config.toml
num_attention_heads = 2
head_dim = 96
norm = "rmsnorm"
tie_word_embeddings = false
init_std_o = 0.00822
init_std_up = 0.045
init_std_down = 0.00368
final_lr_fraction = 0.0
doc_mask = true
MLP neurons of a small language model. Each row is named by its layer, matrix (down: output weights) and neuron, and shows model dimensions 0-191. Each number is 500 + 50 x the weight over its row's rms, rounded and kept within 0 to 999. Numbers have three digits each.
After each neuron's rows, "fires before" lists the tokens most often just after its 100 highest values on Wikipedia text that the model never trained on.

L9.down185:520385503503586510474559520502473512522507572548464378500482531571452493479467489442539571475474515463592334506501533506516526393556532531463414531471515546517498460421568484533486492493503506459472486591506507468482487530630467406443434502610498635532446437497513530387460487513461501446511462549468492429498590492503463561590428602500459516539516543423490463461488493570465453543500437520491517513504467599493532561527464505471509518533510591606477487501541485566599538434542499557551496486521560490541505517448570654475549551491507530559518492415522474512516495461570568552
fires before: "ing", "s", " to", "her", "ly", "ed"

L2.down899:572504492482578558495530594529465481530441517413509497480422505503454472454586505538479511459539394535548505537524479577403483539557475517440512482425462508490556404613472521458530455459507459559523562420490542535568465408436457478517479501456460457520479550416426379425437465517496453447455462521546436493525453521646404509474537525510491481533517476436497513510495436534499556540497459497472513545458583583425505574514579519489453490577565464577426480481611447493442477577451384499541518446453392585529551492524547513555416447451504456539514558529528492520583544527497547564
fires before: "ch", "al", "als", "ad", "u", "ing"

L11.down12:449509536474581446513504523500474509444533565527542451527475519586544495522486474528476508576476434450531521527544444520468530504458555502472418408545483459457499497487458521478449579651454523512550487602537570552500550466450540495440464441409528613513453450503483563525435492448526423529537482495627494537461455447502482533475529475516619568535499479447496458459520454559500504466587477574525543358508572461498464497512499499511560429473420436544530478515470528545625487468486486516510434443471443554512516475521583541436416453538359487513468500444370446521470596407457410476
fires before: "-", "17"

L5.down330:436517523446509393506450487409418531433465560398580550528481512427512499388505458578603598503469431500493576474446472501463422529574485501458520569469457451553516436455503520523544501533430462554468505485514400493513554444477512561508432513433461440487411529422504528509424457542504504448444463486493447554534418429540441442523563463524515492491522499465444478414388535540587406540547496520430493561512590532520468543568466466531524557549510470541515536577469517526511366385551567426556513517524449540519529413452528435513501501547518545470585477493479582466486535563456475441
fires before: "ing", " |", "ed", "ion", "ure", "s"

L10.down545:457526414517486485560525458480514511482517541464558469395551538474554497557456512465464448518567588486408462513500561507498551436556455498509474487525545468453417475504675520539536437473426528593561477544588503496506563505461503570530511550489498528392467426459406584512471461400500360435509505519490543608506583493454487522511446479478507497418542540491521571469449493490517482481552555502453459488437580505462619474506439509511528554578572475476400496545514510398501493433483499482477459478397520494419517439514528499512581422568514525450642447465499551445426454474538508471
fires before: " |", " |\n", "th", " d", "-", "s"

L11.down462:582455510436494564453504496545570612587543415529474499498549544397617466612536546456524496476557472473542470419518540558473509516487496552423518432527571544584491506531596471517442496552529467525487507483507441532456585523387459572521480545554602550505429568424497520534519484443596522542452526534349517493500570479412466513479574509471512493482501524566472495537481455501547422522562474483555500438456485420494463509588490520448436586417487531442591486571490461512483527392514446466512520529565540510465444401475516513445579436517582491494502493445495437521455540476598471494
fires before: ":", "\n", "p", " |", " |\n", "qu"

L5.down634:584548507577491450558435488466437501509569541585526459458504497467552457466508535555597504464411491570519490519479499552466475495527538462537580471572477524450501462563473505571606510406556515525492463512512439525466546473498431371520465526491423511568600453540537461464445479545522415511534464478492602517569421480592449463515504489407523489555487568549535401508499526430444456642640520509505479484417499553547506515463463544529395572601581475542495466591573493560558425513564483521431481527471467576525586535504458475549500540474480531514538490496416487576441477506458458509
fires before: " the", " by", " to", " M", " a"

L5.down409:543491435544494392494448520544479420504505486503482439517503505471574505516544400517481521480557547532485487544455575486554582436565424519361489599532468474556427521565471507624498488434443525416572577556538468513458552543535503500523378496475559478481556456507566511445627452539499532521365458508524500464449581480436505502483498579493473530448496364533528489514433524492570521574452482481468643568481560558560463474436466472482566526450475527525502519507528519525528379549483496463423556522479503445519508427535542475529531436524500490555515406447465486437581480492589526491
fires before: " |", "ject", "ly", "l", ":", "-"

L12.down45:489541499450488479503374549427507552445493529473493494375481520492540431477439516424457476536443480519487529520489618454587504359594514597585427526420440634485511612510392495510388520522513428558510521485525476433496478537485514479563546569653388497501505477530427458528474453515482447474493468496502477476471427527482542561454462472400508521518443510633445539477557443510600519533570533553421517487491481470546491507437547525558468447503494554556515507484487532580419497508521562449488451536530487550550492481539506519418497487565446482488482465505556498505431521521509505581
fires before: "or", "ional", "ork", "ion", "c", "ent"

L12.down453:481546537517566555470545492555550552554582539513590475547566532483501519557508445502494576386485469484414567547477600491477429507413437492485558578555510457438472486543460521463511443452586469481496546548594434539572523547573480434458455546467499549396421479519492554471529480482464445499473527570547375457532505473479571442570557482497433454505438561575475488483478463456382519574463535551516509548425539520440466519437580589472517552566458541485540510474486521497613475485507416541454470459509507499519517478592452497556418433515481602604409429429532481454479491528502546442
fires before: "e", "ed", "9", "ing", " the"

L2.down272:485486443568439541437483506462417414486542515529489526492492541558568487477504529465535549502528488512408526439624509473498485499566534462532477539457510525561468475466390479575523468419410511535536473478508454480456523592461516501536453495558512504439562577493425545503438514497491465515500560483545432455591569433466479541379452567503504493532513501552602459542384542566446489576541528531602589469469426486543416488567513518409457427465532536513488394589464530538482540523504550511513494520554525629500480436518428464479493468436423551541592482573487469492652476507500410446
fires before: "or", "ed", "en", "ing"

L5.down316:531512437483523554515326438457448532477501570432530557571524490525436486499555484576438474553530451574511450523550504350489582484547431545414453454454455506427512402457459558486513596533556545509582495552504492553512524602492469458496460503464636439491500493425499513481485398513547511496560483546503508526457462582521473516517543487460594450484485468528546446486493548630508462513564427558585421535482475581477513497470545550499456535546508458458485497498527413589429451519505511413521526507437447522521494454553503483602503489497442465457650440497462448496524482483458550538
fires before: "u", "al", "ar", "ual", "ue", " |\n"

L11.down223:518486463452442574558479502518593410515483475543497424490551484593450458414573527609595517442462494562626544524483433334449569494497417509528499495504505555504542493474552551517511524468593533540423583628472431520543425581495524484516416509496523425493412506512541506542470515482533502493354472476478517416449501503424516529472440436461551438422530579463520539495438490402493480496463428587532551481478552501426521538497505518505442496439427537491443601469479540488538509475524483549563536471461515523435433521428480547525558548445558571481568487477486474538551503522501444538
fires before: "her", "use", "f", " in", "w", " on"

L7.down803:603432471458510470506501608462481497477459549444528479544583450512420528509527525517512510469459520464467512531621453441442486499587499454436459534461437529507601373471536463503508487565441496472383384502522493528442479506429581560469474453484530487480481535497660509452487492614480412519426533517507431472575455496461460522492490522558603480493418477581550469498464461577575556457549517493503508580461502518494504460410514505480444450503493499441562487568423457376558430536545453537471534484506533580524488521496642495567523481467515483589433489536439584500466468453488485476
fires before: " ", "an", "a"

L10.down886:532537486483364465499449613498611480416482511467517564523508544469446485511498552446562660512434390502474548509559492414487423575472438526424449467510518495518487500564569466425469626513404507480511534455424601412526443503458530512495590561497464512509610517490506548477494428497551478502527416426544485532580488527495531496486469495537522544548480521476496503518427503439494608519582517510552464545497439519532526485507438583470514544516607473520496513543482481526349452468548438605473469533467481429438456532545526500539533490466510479508422440485428542572539492474521447570
fires before: "ed", "ing", "er", "ations", "e", "ation"

L11.down686:470559474466489421477571569493577522529605469584530500502550491518521490486494439375524584452569499559516596531427504517477546460476516568503456571443482490459520461492491444411507461524510475533485557530539429491586507505501448361480552526454554506492464462463545468443465463497537455491448510599557513481569577545603487466492533495467482507489566473616522440439457427460542516503560486539468476491539435527410449403467418458504448631485532474529580506476474494469475528512529445542502570529523563507442382517443517466588425399445622505497456506441514510513415482577447410479
fires before: "ice", "ed", "ic", "ing", "e"

L12.down277:535533541550518464580423549422564484514490505521403491435472494452388507485502520551478476448543560446462399457505527506491512437460500446480476515450454464499518464515499505444498531530490582513498474463557457456492467525440566461571456474541585438498518549539623517466503363526483490582545433454425503432478503412483533507569476495457552531484479509494423600461476432513493495518592409506392466478518526447437571478515438505486510483547440533440478478450360502506485462409533587473536421438514558451436431576541526462420506389481515458591402472482390557422469468505465434522
fires before: "-", "|", "p", "v", "ce"

L5.down97:543585548525526557423532517423489513501445443476501501614529477515522577589432524471456463439462457540449434545428459452489448511544490437513540426474537578511575548510468560490466498517400451445481507391525479447497546560518481469480527564527518466498629510512437504509491571392488520501510524471503434474532523507482552523388611498448543563534484557522543455462558461500519522540477548455470485447495449377509478473455455457547444604491535503497490508483543487551376449537530620537583489488466559424485420513468569372455475596495481458538457393516574552413487436438508493470
fires before: "oin", "ust", "e", "ury", " ", "-"

L12.down953:513552583559469482524482535423544512444457503464607510535570610487527465494610400495546529601531427389656527525587405458526533559509545502433487480521523516461542459520479421541541539540431521535529459477412499552396450589533499551399622505512460567532491411473594506427491484547526510478550493529569503508563513570465488501473485541566485446477467470531486421442456520495466487558477500457466464578431450443531518444510426521442414497459489545519520556447532494582504554439445466474491464538479523511466458465407473531487582518504513522448461529554487481464546505451424601429
fires before: "op", "ak", "ace", "m", "ther", "k"

L9.down910:480524522450461490475433451555510524552534463459397506584466631524500556456469488516569470561602530448491432498531532457441505529475571566525462433561413472438455535486491502494515544515470556479545411540535593532521524552575482428488486621486531522486497438452437446462367516522515478611515461507469632492476547503405495514451542545522564496475435430406531595462476574530522427492472526486563473484492559521461536482514534533456506426475545542538539524562536460448544388559515554451457520517532505513528500506560443627605510519509590514541526414546510532621528455467537547523
fires before: "ri", "z", "l", "s", "t", "d"

L5.down395:436526556505521589492491589397495417503578451503520470410489527469509528415535532436508482497479522413469498508426487537515477347478459500465517588531443481444446520540488458509531438538463515468506549468497455548544467519487510440443414485538534602527489468400317427463526484520563511469536504543502500550566532531427492519502436531520549434523541479502569485495540572537527522527491519494473449552472453418495518525470486442461402542555493503515451419457509561592455445495549544572406517420496619498555518534535464493517489529606572583525525439560523407570448603537550429474
fires before: "ame", "ed", "a", "e", "ing", "om"

L11.down745:537504428489500492565524565498522461493463484458438469369516526610441485505429521531568489508484555497466438476452498464420490510394503599465487617509459491479485493467551524532480506542536480552518552437499410501513459479494431479444490494525501458441437430544545451427602419516438518511591573457502406483493493546531497491511380574476448503421537635511436499533447509444467525425466528542432505538529434514585466556499522537548540494536531470416559556498491460453469461445546552501486486405527413505520584555537556427474486499608467470605473452584411502495413506447443582435
fires before: "ing", "er", "ten", "ed", "en", "es"

L10.down88:504503638553505469557485546437501483508424462532499538415501540463520512460523440549580555477525612495453530496527521413446451475552475472521554488520442615471421457528510484490531498512420486508502502558503468370467520577543540493506621460522490422435511504513461509483422478435515430509470570434581505454525548448586473523427503606517443598462485462445471470451440532510528492606449654539489546460477464494498429451452549535427471556473593523458488506535478541524472558507461567509515578461531592610436475488495475470408448528455441553429469497470584454538465491435483459568
fires before: "ed", "s", " the", "ing", "ced", " a"

L9.down3:527515377444523542561488550510521567505462561548456480511616483430526486475509456503461525459502467448463547568486532547446533469491478496385538543615555477526507487634616526484495536533547464411491538465518477490524558558554443593451484490505454506504560555491491490461534474455508571517594461540516525462502540531443460505536556537558456520572482623456551532478441470510424438526476441458569507497488472513498410436449396445618450489490482505566498454563489504534508595509586464455566523564571580507502518436400384449485509574540527497564476607617464464485435500499505536503
fires before: " |", " |\n", ":", " l"

L7.down301:544474536482590483566517586469404518490485514423436529583541474537513487546516502584496442514433530554559557549569494449509522532544394550459545568494397552451475534538454495525498489433496621464482519564492493527552485495483559523601551575476514492462406514624567529461486501615528500503496520425477559526489420453508500526483388544518555447541463499516501409542484470530540499510533538585461459470459433517496478497530489530602427384520593470498437462483558452382522548485473542556473593629435614516523539451405561426556471502479508509530521539467426464497524508510488540509
fires before: " ", "u", " U", "ra", "z", "ers"

L2.down261:448470567456429566526511484495414501505413608501389606521530507558467544468502463527433454490515446474434545566532432454498484451490498441436467572472495586511568522539467458461427496481498501581554581516535512496339449535518458498530495523437415465474559486475486510569504443512487420521589558534554479578425503495378499474563481476468500495516497487483462504447563536479538506508478517512501506506480488368369532474519419608498483481562518490515440550487488450533400563494539520587443563447417480533513532532590385506456591588524515531485451489490584473598525482451483479540
fires before: "ory", "or", "er", "k", "==\n"

L9.down141:537503423489517494390535448528398520488496448520588435522571484401484535478492490535508605463457565511513477458504496560543503506568477424584518588424500477521464518457437475564477474393423532515402547455482483448461458531475460515469427483595442484498476480475506491471442593478517489517518598428452534401538547414497485529510400369538556450512516530471472568536492468502531461462508493443498476515493416506565370595500461444360597504502556416517546490505521577553495478485480554484505544476543513473520567536413446512547547497520434580588471462463483441516526452614503507474
fires before: "ed", "pt", "en", "end"

L10.down675:483497419564545560546464409414378489440563489479494447439391444494574453471481517540528506503448542511591486539448557478534482475508450410486598517554486525463482542487458490569562445464449505418524513498445526476445505469524460427392526479483472535454445485469546454518442401543484510568457477538555567472504394464526447523503563515502514527466478401526420445485502484537561614540513446535477450422451497525481478407496383531415569480563573496494461530533543482452529503444487497463538427548426490555494491480443579506524445503471390577569536412491629455533564483527413489450
fires before: "oc", "ord", "ist", "um", "ess"

L8.down321:505527554536400409550379648493502541559494519482470496486542552540546495541576558457532505475520483471498439543542608533476501454521575483572469511440518496453463513540423474454491531515404567608446568511558505620538404471552529457449529446477508536486443516422494569485541431565492470525488474506539537417495435462517504412415520505529533474533502533467468530591501515502478535508547456496483412490519584583516494419543475504445453476497537506490515549489487570503394437423459476458418585437395466543473518561460460517622538457554394556526477484446548481553538432473559476423
fires before: "ational", "al", "ed", "ork", "e"

L10.down953:381486481527424475495487448518486587520441502520551550537533481522452475531529479453482534537543481463665488467479516477598435489506531474580398426397419494438408510503510504478531552502494415469516493614529435471479468524449499509504471394510518461560502485447505591557472563528569532443503486442575528451533464505442520500518599580509563415479533490491361442428490528564532465500516440460527488471534440538420606461454463556491456458483507489403502507442553536460414517491557419477540445561471466491418616502502523508492443529522607535526524466543532491591481469487426416486
fires before: "k", "hed", "z", "he", "ch"

L2.down73:487456445530395540461453467463390561525492418563468585519477496520547594514467590501438487501501489472602497600476372342538522435546486500484563520487451484466508489442538522479479532442481525497511435554421529536519445516513497461555560452503552446478456527602435526454564524542566546487482519462496583452420459472504536452540467493508498520482493512530416488528463492540464524534480502460497526511485502504441501464570495476563479478585581522549471488535559514439418478503521516656512552430419485521515617452515390457626505422509567430509600569493502545566444498424507451559
fires before: "t", "er", "ing", "k", "z", "eb"

L12.down592:506487477527452609443433544442552500447479488530453428490485428500482456542513496548433503578488430563427575475426549500493496456427488469504525453561444401496518446481498494468546500593526593456487478524510489451462600484478493514446542388414671458514529379538463573581644510439554485539559505536456534596420465446481492468458523494522490466452535464489548452526521494535501450598521519399517436458560529408525469428476405474545587533617480497467572455587471496503517512433453533533553580495509489490544445478524507501503493501494404527499499509430474464507480526475479503404
fires before: "-", "any", "202", " |"

L11.down456:527577464453499520513475517455557549467529521545526431512476481470608552433456501439500556528510498498508541503457602559537577446412587604534521487489465448385497534474518564541422372452539467431555502535557500497572476530481629458538525510456469406531592526586426452502543388432440426483552481502439459432516471531441611516488488422497409527417517491429568541473542465531563420450455499515479513461453487552405472486498478494445446536531435522487519531418497374645454498466516518501401427559534453459460517548502472505538476538464546535521509526505525515482532516480479500512
fires before: "ound", "ing", "old", "est", "or", "ork"

L7.down390:468497484421468483448587488551494528547536527472445483484512499500445525476509593417471562531455477564437597565502503470484471529461534517451479515578526462506478429481494464493516446461476482480522422523570464515423442470559444494430567488543417528435488501442464525501445568480458626533430471522476548561483513482576464620479502567521436561556519422434523464461443589501474384506485483429507425497561518538536501484527544429526482498513437483546423483482409533639519501623526610452511462558541606494496576509499515516531495524472421582498566437650587498500553563455502562453
fires before: "er", "ral", "re", "en", "ury", " |"

L12.down830:510504530485490439485432448432605529455532545523492506508500492447515502540441418464381492563499437448516536534475515583477574406498505484484584552397424504492466490448557484498500543442516441517503425511472542530372430426553391455456448564494599528454495493490429526508551511492493584448540508409511544558516508491436418535470475525545570415464414489497530532511461481498420359445529417419536504478394478407442508501540584515539482513608573491454487463556422441455456496456482600522503467535464549507529464390447448501533549453514475460510517467504537489510549458483566564575
fires before: " |", ":", " d", " |\n"

L9.down553:455517427494442482494463456496455472547455488489492434461529430471501443487489463470483458539408391500547530509587466546551481512537508564548470496515442514473541480573472489510528410493441442538494500571593439368545493541522550583509503561537473426501465483429430568417504575521546405424488493472530509515534521459455612487508439533527515446568584471507522444535410490527495508427514438618422466558557607529456517535517550516498419444536516513609576442495369492578498457522532448491489553429485588494528549465569431512476461518404490574421468510522369555461508528550511493487
fires before: " |", "od", "in", "ber", " of", "al"

L12.down417:480495534494445529521482600463574524412424528569502502442488444461467435481497551417530467553412421477600505561438647483573487551527516498414523435340520505451462438450446491498530517393545415447462590427460431460566459453576480526443559479543468476476513533504468527485482484501448509539471490490570388522481558520572535532506550510553511448430511442534493488415586488515480448596475478411488525573522441517554539443556500540478486495557488492505557529442567555538519374525454477576557495467409489519512538490533518540402479471519576517536551466493485539612490490476457543513
fires before: "ame", "gan", "ed", "ce", "om", "ome"

L12.down586:527548478446478447480525518559465528529496501525436471436511464450475438498425535555457558414448427427463506494557588409525522515524453490525484456534476452533534498527571556579545491539530563445532413515441530497570442547467486583490434534564514488521488501459387591476485493412440531563474480476452489559436503488559453512417490483500599520521475505528480414515449488533532436504456522544546411441538556452453489414470527431480471522581492573529494497524499549541458512419525456569516569454414399496466632581487553503446583563448486547604644524483489490599410511547399533499
fires before: "her", "he", "ure", "u", "al"

L2.down948:476555496617527590560430477472444446457566521431511543494456444575459420557507451526484465468517533569441486415517501430496470452459492515532501466464433478498523475458410475496430543544476532437449500485519550529474462458500552504417456538481557384459420466457494466491606445553618543534438442461456554516506437430502551532508519476505482473469539419466529454498480564438506509642562440432565532455498407554454532453514406557424478472538555552436447635529517560549467527486497527542510482499364467514533431514544544475577551409452470583500550479533502428506539438528519540562
fires before: "oc", "fer", "ist", "ent"

L9.down616:590444513544511512524566458439437583427489424528552489562506550541517493505493474575519582463439518479506453507504523482484545494612546479476526454515504471520481500573494527473462525561459546461498438455495482496475450485483475449500510561449466477439450475389520510630437560454495527492618455493443541394507442364504391506553490455553506618510541423516527569401383531554558454464445558520528499560544550524423544545488428483432550466475523467498458505522550529477426450451579553549473419485586510495444549408431440494411449506529464497480458513482450462574460481548466632519
fires before: ",", " (", "m", "\n", "/", "°"

L11.down537:407493552511492517528426471518548474485480381522503540458354504515610503521502529483551440478532616420497523434489470420487570449456430496573477487513412506563535450457607411533529440515452487496529534475556462561485479489481487517539457411571475538408481636559479533383520472458457482526517489536522457496468496474473458554519475503522525399459567570496470442518491623520456485529432504504483558540479474522595519487410574534458529530504439502532556492489504514469486515459568536586535532448499560421547485487458409427498511496567430504586465431572480553569504566374514553547
fires before: " ", "orn", "y", "ied", "i", ","

L10.down850:504497501511499475521474498432490435372541492482479498481434498464420535373435452492541512532454533477458604526447504424503502507595433518521415496541463586424492561406498551448507531476457461433465522503539533407553588562433518502461590569468474525615528433557502523567480545436456572557468451425536491506560439502521487482428574501420512463426426504496454445477475502472408535530501508501432454494498489607484469460516512569417520566496469416520532615522532535482439435517599575498496551559569550525502477505531504466560543593500524596462515453505514425511635477440496523520
fires before: "d", "s", "ment", "ates", "ate", "ure"

L7.down513:519485573562450475480571476573572383521449488477556553398481511549478421526525495499523496548517479543484446570572492437465560532513480451498467483463546447470538476443467517548495589450462469516508496449468499473495468456525547452605477592513470538459483388485498520492531588541411479506521541456491443494480514632524516527482492528446506471419453528516533508604468550409503443489493460536540512477542492515468426578582505484573431485421550633413464608593543492497452475491443439483552501582493531506508479552534594535568534564457459455494465532420461515482465506466532298573
fires before: " to", "ough", " un", "al", "or", "i"

L10.down205:532484491559449539490525559479440593470570504405581499502516547491502524518519510438457519496349565460482517538609459514540518394529586507446368468514448585466462435441427489485446424469423538487415488513514571511517517441482530518485498472502591474569533485429420547351433525559507549466492428439390495466548521486537450436485475500552529465492508474498535487456537495510481544455607475526571453537436458498504628511572544475541495474476517430487499492560470464497418467533468415529625420532550569585513422562500496540479513539563466429474461474491493434520448483546505497549
fires before: " ", " G", " R", " P", " A", "in"

L9.down79:448600538511549475606509458390529418507461524488495494497454530465580458442549558477493517528475552555465493432432416533418543491460494429443482516544507444535555471534374502455410487480480462475442537456490504395440495524529553469545410534532448405490540470467473552508521431484455390525473519411656514515483421519583570553547395493541567403566487490508510488510467460452514453504476605489514493459487458403499484451488475454446545518580413434510506485494563487478569519372521525523596474520478542425472411481480520442453481502577476474442473477464519501513487465462405562498
fires before: "v", "ced", "m", "-", "l", "ase"

L12.down77:524587525390459505455396518602509502491461460476596492443487477488470640460484500466521466411441506420400540587539503513562557499511505480465451459504549564561556495453502519544479525509557455435582467483456549535563501423479478475477460433443597407523512563541466531455514508449514434581506564396517550510481437514440456619534474496398539412453559496593451504464447488497531481445564461514527523406577477546527547479553588483470531442460432411518577578400462385526584454494591519484553442501517504471470467528508504512538493483521534465529460502494530544573512544503518546461
fires before: "est", "th", "er", "{", "ing"

L12.down147:440544503506506445438448449499390528516473498478435457399439488509491442464564450506454523385594520479511465523537498477506476487516535553513484571516502513529498531436500434588574442491463510418532518539481447500502618529604571462414516455514616516538471499421506479425480431570473424507505482521442536528482515432457355534462587547515481494468448512519585562517515535648522424463455519473477494512443548525439526472561520537472394461558503516588472494480564487503523561578510417556487561517584494409501500567465463505453548525474459556494544516488496364625433527458524474497
fires before: "ly", "d", " to", "ate", "t", " in"

L8.down724:414464506562445540434571410557485522538563495413533412536576502540456415521536518463504604500490435533535530491523551559489440460529543553452556504559514495382580436422507531480496500574451612479460425530532437507521491562508484404500564464461411518502484466553499570582485500579535493523484492462547504559430474514530466553389492473499458515378609460432521509429604475535533548475487505543499412534531446589474539442491500465467600467425574543531509507513460479508552411488498501397489427487518561444512508489481424509461516421539501511455621520575572441515493459461469468491
fires before: "ish", "ch", "k", "en", "er", "z"

L8.down231:466471493442557470554578561379441474534513472497520514510487519428437497516545468512470472488500501483521448400452497502501580507480467594435571456512561546550407490460521493444519518481551451463536567539566546561396446526510431541549531552464521491515506634477569442528558481478534549440539460412445495588569440461504385462479486493504499521576485501428568544518542551521487512520425461495530473501528440539448436513468509512477424497527618479499449488525500604482532558502527439508560597348508490460502586470461492464462603642483516544462462505600489494532538514375547564535
fires before: " |", " |\n", "ac", " c", "es"

L9.down234:499472522532507421536436457389455451391462469543538470452534481471429495530485499452516497500461437457428476474471538493550505463482454527431468483424451445455376492520500506560484508483477485448513582428508367389498463581519579432457443512526561522608532426400563466458483452464510432568492460456501446429492549520556463493485526518463517511496547500494508402361515524452550535578443503518542617433438492561601442571426590476426520417494530446515535550582429486539542455567481444414445547457517510434515464484496478575489503561524473437530474495444476557458485453532466452512
fires before: "-", "ed"

L12.down688:418566529516452562500481475436529521470485610477577453393527507471495448514450475534499559431529538429482541551483510520585505523509534612538491463573553447548434495609330536457506480458573505434509539436490615501524491575474540434523480556491542528474488468451556467600462492515484447427429443583435429494532486459525484453530539493504471530501464427540495456544515483484498453473437469504536494516587545451438538471469471557504395589450509525568481587541606573419529543552580524478500482509524488427498458435494449512574485522505510531488367502493475420581464621494452457507
fires before: " by", " as", " in", " to"

L10.down956:501501489492497442480547451500512524549436515519544491527433591520599521509554517526533576567514554475470517511526511457439529457485483426444460523483426454481525455555572412457497391562532485465510515519449521576465571492534444534419540552524484483504492449513351544541561418521449548495512422456473479383438458488574462504488517548522516442431529515505525576454456535458426515548465535397571507454513563486525466604498495534548425553524476436573548467559555503492495597550465432546467522492494530475544500436604503408450462498528540417474515423509545566445374592412355455516
fires before: "an", "y", "her", "i", "w"

L12.down937:565556516469466531446456488509552563524512530422472336471517472560507433513558564594505453545617485487554456478481468560418575417485535536645640453537547519489454512429531496496502515504512438462556550541522439505548513567483470421602458468486466432538515439465412446510487519502474542560594395525486497514477500447458516402509442444515533464486474590427521576465504566521548547460523439590469402467478478543463440523525494392474489429538454456407498485473524515427479517513492435531478468488487427438517548491545464537540477403560592543518560467500522563525476541481466494542
fires before: " in", " as", " on", " P", " at"

L8.down922:576444580556527474534455439486460480472442572492565490575532515444542419560591556559563495588416499477531461381545463558444428336477539442461502507568498480439557522537463525432494486441492490506506580500481489503494514510537497527471480520508464554440622455500494435537471498553481445500411429555500550441503425447542560453531463506645495466515451427443525519595442506517550554513558545423474538586500452573543501501530537496564444555491543464406518516437575568515508453578427426522511458501465480522492594530462538508512507472497385532428499525535569457408464539496452489521
fires before: " the", " S", " G"

L10.down827:529577481484501475454434490516497478481616518523520412453566446543490449508507499481459575575452481481570483410502524477564477425487506503459416570564443499543556337580440470429561473521478477452509485478532539522521486456484472511517507481433640458461485431459499491407512532500534633476483497425473543488532491551530467562536493541514525478414557564491440462524429425499500530568530523477489554561432413495499389471572408521473471505566493429458500398401480423443579506570517556501455407481469622457505492504494513473598484463543437502478601520588483470470505435498515522460
fires before: " |", " an"

L2.down760:568460509538542578491504482472490419493537477472539536485520444452537561467451591549551498484541496553592493517536438465426435540518440492520581509582432527512449515561334472547485497568428531560527532384447478561486516568531504438414473530488493537475423517412537496458457550486610449477399440517556551371463567493433418451526439568533547482430538506498444514463449497578555534605480561493548508534541539565450406563541537475487502479592563538478473566499546461557432506599565534455482529510465457512500582524543549460449474527491554541514567436529515507540503505536547533591
fires before: "als", "al", "ard", "ed", "at", "ing"

L12.down4:501492486558483506491354594513581371436455497506475489429435486454483583453454577533470512528545544472548465508486413471446536579536510565512434513502459471522507521498551620500576474418517479466576458483490534499519472475529482436445475545441516452523492547522430443554487393416545488529534541487562493610503482511417478543520522606533527482356549544511558496607421567477495522478510573499462507524528392481560475492489532497474454452585437501545529472526551575561484512397654550475463446440560478452521489474527590512511467493528466535486422461488582499490519465428483492433
fires before: "er", "ed", "ers", "ing"

L5.down771:582452542516460492527506507499544553449445393495526478587429482507526455477468516532517483522458454463511451491431515461617435428500419528451530573409410428554430497477489451529449579527484575500414506436551476575490580527465494547508516559459501537543442624568514528507424499415478469437574492510452519480490413440510425456577486531532462510499518557458520439417474510468502557432456508512507464516500486486497539528592412481420519501554465458604487551452515536528538498517504561419445603539561492487533528488354478451607589529589486551467449543532423454431456576447502470554
fires before: ",", "\n", "\n\n", " (", "s"

L8.down444:451514457436481547465547574505441555522560500441564370563484549508509573473540532586412466493475550536489494504510468485453485461475493470468393496515389508564544399455467541525492441423484421460495462514515549442538367491487457391457451456521482537486397572475462437495552523606449429465441525473508495503476554497427498439510526529499603565587497481489504513410414534426392499452408548359480485613496397546531511449468476504498519523420454469465485536448432519499577477488554547514477550412503431539529565513435525529511520536469512474524424548474442487489468522480483523550
fires before: " ", "e", "3", "4", "5", "1"